MLP neurons of a small language model. Each row is named by its layer, matrix (up: input weights) and neuron, and shows model dimensions 128-255. Each number is 500 + 40 x the weight over its row's rms, rounded and kept within 0 to 999. Numbers have three digits each.
A block is one neuron, or neurons of one layer that tend to fire together. After each block is what it responds to, as a language model described it from the Wikipedia text at the highest values.

L3.up158:548434407445526510518511516442459462476551492423542452443488493543501490546475493524470483556527452521514451509471592484474491508471494501551457487521492458552497513430552460493504504515544483481519482521444530510421543444454516450479580513620493482533553546474467536536551512430472419433444500476477573520508466537532490435509555514505512534486491482553418541480491465528438485501531
Description: Second or final word pieces that complete a split word, name or year, such as -ived in short-lived, -985 in 1985, and Springs after Colorado.

L4.up15:579490525400521477482470426527417453437519536514530486542593489519455482481502543411538480502521509546543547478474532485480485525477534466482488540509465497533539466453418446456543512529437581499432478474487525527487509498458549528460490554475544520488463546561527515501481499530503469569451431493510486561499520489498492490523525486528489477442574520521477455592462504421427478553449
L4.up203:526531463489549513551463532480485485450475563493395542443523436418568494522535459490481473471508444438495450476469453508488466537545585523524475445493508517524458547473513439492549504489511567489445475520464506478464561546577395517454449500628513502518456494522446543534550485491568548487485549546497538480471515519496490489492555531467503511437519581539513461523480592449548502484505
L4.up231:482488559485454491481535535500492452385512484524455541532542542542481532500484476451539474532540486490496528503510485419560462494535555521649517462504390430475546474498499531476503433542489519485495494450456538472533485580496567532463513525490495471521506480468602538504456524486423471518470546488448497492498532483503514496497460530554434450471524543497472460459513542558570525522411
L4.up268:535514488505519482503547419465476485496484471503481537555465487504518511544542465516488523411411430469508527523519488526530490478446554493555572447453471506532485457466499546473512490499507583430438460518489496518527504548575505468479464515568495533551403536500501527490490518474489464514525481443484533522447533474469484506514503490562435521485525478550527538547424561534466511516455
L4.up286:510488523446499483539484526545459477468458543498482476418454511486511475517458437553516493496464490477479516466523551489441469428550472439553473456492523539524502476556462519514534544525491600516492447503532502518474490505501492453433457547500503477569514514586478456488563417504514428529494460503508495576615451548502472523529461529509515456533496480566501484489452508456410523532485
L4.up356:554474475488562493511495480513472431514498461454442505494520487545445527499457463530534539511497534534529578480472439472499533472486470505468442493554503512550475518494497457553466460551468498439499456442460439540519538447483484502467512511509441487495525548473510535523489469512501512487501477487481552521506523448575541499488611548497513554527572519522470509522478474477475430419454
L4.up451:484545551446512519509560490472495496565517529442508515591417458472512451528524463449485582493498401552462451535439525523572553462505497436543495575403452449543499496563540491541530578501458562495520510529494529481540546482474458538505441477466454454467532494478466539503529520513452488548425563502492503534519483520515432484522534442539540406461472497478467522494511467554459479506493
L4.up504:482578500513495491488528486470547511499480456513525560496470471525566470482593448580527532518481502436443530485510509515483524463490540484477452509545479538462514418496518448512538498493515497535484537524492494434506531484497443504426409518545541513461542512544454527416514476446554452528534573476435472499583574500526511524486526541470422438500512472515530470417474577476504445487457
Description: Fires on rank words after "the", such as first, fourth, the most, only, and on digits in years, counts and table values.

L9.up55:510468435482381499534495508492557498524459460518536516539604495480491536484520435540502614519477511547473476486472468435495594465534531520482591490511529491471528436546509561563516494599539534521452516431497526531491503524463503455525562448541488513494484490513478488475485564471547511551483543466487495459567497547543507481469499478469491455505539485531479496520427554467479457477502
L9.up144:506535449572501575466435564535564512466461469529477494582466561461475478491577480497549509463510414525526479472509493501551470486448556567560504447497489517566520478562478422484468417524481555495494469546465506496437522522475466497505524454508466488439504562484501467456453523512502544497559564490477446542454551535450525458494520495447527514461560480488489534509403559493468507498467
L9.up363:385529485543518509437505467448561468485470458506488477492525542454482589494453486493483480432545563542573455479481475449586444469529476484446546480490504535491546526454477524521568490511480527467467509454465480506584426530466461477581494485489434543483550522501478506535567510487468494490506550537472483564502533564519535506507482519401445487456490478483448480466481438455533550447469
L9.up386:574503492494489526558557505520547512453452562524467468560511525504503535506491492522461467451549483548568520522456485536453502512529502520563523440520544515556505478477454527500397558473506495488486495537568459504455392488440594556551516503515505520526480455468451557498488506500505511575487506469526523503466504534501526462517460541536447397507455469544490483511495554473460501520524
L9.up527:446395531501473552473490485499481556457565486509552453553506467505510504491431511461477534581518505480496484425476505497577502501488491544516487474514463510520498431520436489444518512584526424552447505515488534621483476479517526448566487547603456501446459514489544469533545503473439551516544498464500513507497543565535545547514542509497483544590487537526513424510517469494490494474466
L9.up800:511488434511475467516512458477554509485574495535560506567487482541460593547556460537511565517480465497517486501526471451511635493511489521561466445500579492474575531488518530476426473566510438458416457505528502478499463500469493516427503618491468489445494530541463492541486511497557504476590577470452565533555500539433489518540488541453446451463525519516497553531516535490494477440527
L9.up895:451517488378452425548463451456603500546567440558541537492498554539498521460497530489488474531484487573457442504442533525445497463503475520443404496482569549493501476532466532426489440517445555506443523435467546540464524467524493569520462466561474495513512498455466492417615492538487461491495517467517484544486471547516510487472528471521450516487548563521517508504530507504461516416505
L9.up985:522501439568510452515578488545536565544522488469529535481441482548489494498471481520437526513498498517496474463514447501560521391453538478492450514557575552538589502545459509450495466518474491451477473404443506506475538510448478474556495516532495477465520439502530483500553418542485501468507479502447504481491525586490481471493563474493564533531532504551513534533374495429456571510431
Description: Fires on modal or infinitive markers just before a verb (will, would, can, 'll, to, unable to), and on a capital W starting a title or list item.

L4.up56:455486509445500590495571440572547503455505500517477449522555496539483497511446504559529508427508476495443525438555509543496471535428405511510461535512483530449441464537527500533551525522488547496449517434449492511492492497453456497501472498541514481528496530403476431457441504566507459513515469449504537403502483481447516522487580528542490528501436473468430558450401609534527500457518
L4.up125:489439544502578490496582466502506548532527392493481555470499485565445557508464497446535533476485527536510480462495481488497505513536525505478455551503514439544474480432394513456573551455622483520456501440425606558517542547490459494493525490470532562484485513400534516458515564503494531555557418455422564472508475516570486525489461501514470474492474472543407540493482487533513586518454
L4.up200:518533545511500452490447521540524491515450532557439486479472538510467517529519562473524540436460492512525460413551493503495491425578491458468457516531552487496505520476501481441493543490518490499541516472472523491534527498440487477494493468474436526541436464490465523520483520484486520467478549482555489455469550530477536537459538503436547477473484492486512606553402527483436407443567
L4.up221:485478548569586478492461546536487489561497539570532519474402469498497533541460564519506487504545549516501524459522517517371479513522570415446434509465481514552543564578506501499468475519491501478457490460492459536540496557520468481506540491471476528469497442484489464532532511476485554522498553412485581470477432456524456546495491463471586515529445497465489467544511494495404522478458
L4.up324:554447543506501504454513459480481480520480472450455484521471448559504533512473563475475479452479472511542463518466542486492561520493473495508472508496476562542498521587517503464535475505516438558500555466382453527429549552534541463494511472489476546481483544455541436495537542484514555494510494431452511453447418552506547493543578438476490543530490531507431536506463504389489553540506
L4.up712:479555543447595562487536472482548489444538496505548490538517489536440535429463562528480589436480515513492420566470537509510504464534467465494522394503469518488538552465453537462459543450453487546446517439540475508495506570508542508465571527477483448473474501476442484516524435573506418502499541569543503491455470548475503507424525491501587520609451470499549457562498483504484519551438
L4.up875:498475498496586468481527388564472549483485486510482521419536545557414488444439519487481474458544485448451577479520451493493489524483550513469491487485536506409451510481470481549491484458516480504494456447440473549537559550452548490427499525518449521612515438478515481535537451521513527462461550489446567439570479503513532532439569504504478533577456530482551528488453531549561558449481
L4.up942:438417541527498505522489481516533537541486475533476484461495444509566504564560562494560458436497505503511463484535521508415572474497540513475392519507514512539512468525487518485498579520521481558466488575437497535521544570530563507542485493498532551470541544475490512455408421524466555492576545511539524511472450524477507475509591495504503456547521498426478541480493402493497503486529
Description: Fires on "to" and modals (would, can, able to, had to) right before a bare verb, as in allowing species to reach, used to constrict, able to judge.

L3.up371:440505527451496512399545493559516511482482473582559454563504494523495427474511565543465478517494436526542433500494481448514510501471487526556458486530533563549517479461457434466550489523495427468451524511470430497474561540614513400526502503465472425530444457497555517537509511547507468468505469459447516555461532604500560620462515477503520434521544500432453543472464504525522557525515
Description: Tokens right before an upcoming main verb: infinitive to, modals (would, can, could), and -ly adverbs, e.g. "planned to", "announced that it would", "negatively".

L9.up254:455547459466471526503566479443474524472511485509473498450479487565552485529478419549557473486477508511465440537465534517511444475448515464535485605521494576526507463512472467581435509571449567489473522510487482530492487521467507534511513553473485502556497567503530534506488508539382462518500459478503424520504509465524443482457463556586520516459470536420479508602532518484557553495459
L9.up292:534574470438447510430528426504517509542509443539500480530513439551461517517520431518510482518449516489523510480587482500530502459555575511483472488498531513436626492521497454565502504449509485541459536412486471528451524538538477534452492572483529478510500586513578523456503440524536439476512435491439467514512492537487494502495438568540481543463527552446500411474468496507523472456492
L9.up369:438456481537533544454486515452507509534445446492560529489537479529496553405514493512520491543451491435447518503510512464530479563499495492436451527598641510471562470540516463471547514476534473422493510504459541515424497496574442560525531494495500539525424495469495461453493555504485452436511518519541457401496492544470547424529531590481427467540494489521547522466440486461501453485493
L9.up479:470567433551486582499527493451550416483461507532404521463494498485480566470511438553562548525487462476430467452432501490549479502570508503477463534508533533488492530515439568593539445478459493452480471519615446468549490458447465505508431531508451455509527466520540520440547516473530434492436498453477431509543569446524516457515539505549423511552556505521453555525502536504573516495399
L9.up601:480443516529598553564443480380451522431505494471429603477458567452519512530529489486590497451508461452542483587505479503470502559548562507523527454516541527525536512523439520561558421444521466525540507546532457469510514497555470483490459481538488517436506501479588502478500454504401494476519482531451495530463504486485573492499556554511500482451561469575400546529520450504510465469475
L9.up736:479528490469489530552451511382470459425504494540432557460500555523499517510478474534532457509477482465476536496461501471477518573538478499547454467472655494493482537541466541624470529560563523494477534507459476494484431477530459491490485545543521509440495520547560548480482480521480450517522423426456498503508561505527447437470500525479472563479622510525525441539489478501542531486488
L9.up889:473494444460540501488518439507437423511531479492532496492439535502473495446550437544568519530498492458523524530528465394574449523546618502610432501445553474485540490512420559527513512522474553463422537475479496541556508540500444427494508518488442470446483526562495433439524526531524498547447529452493517551517494519519468490448581535493455476516470514568473487532510542451530496512495
L9.up952:532537513476515540519493467532490493496548399435474525447497429524468511493525428527502530456563552484494531486554511521565487536507484541543475509530553526469524534476520534509530530532545497588426533570453504428498465456489449481468538521523499412543534536567501455513560492542554574490512495504496492514543558573469523431467485526466456484496551504560488459477520510531506432537435
Description: Tokens just before a named event or competition, mostly year digits like 2006 World Series or 2002 Olympics, plus words like the, friendly, reality.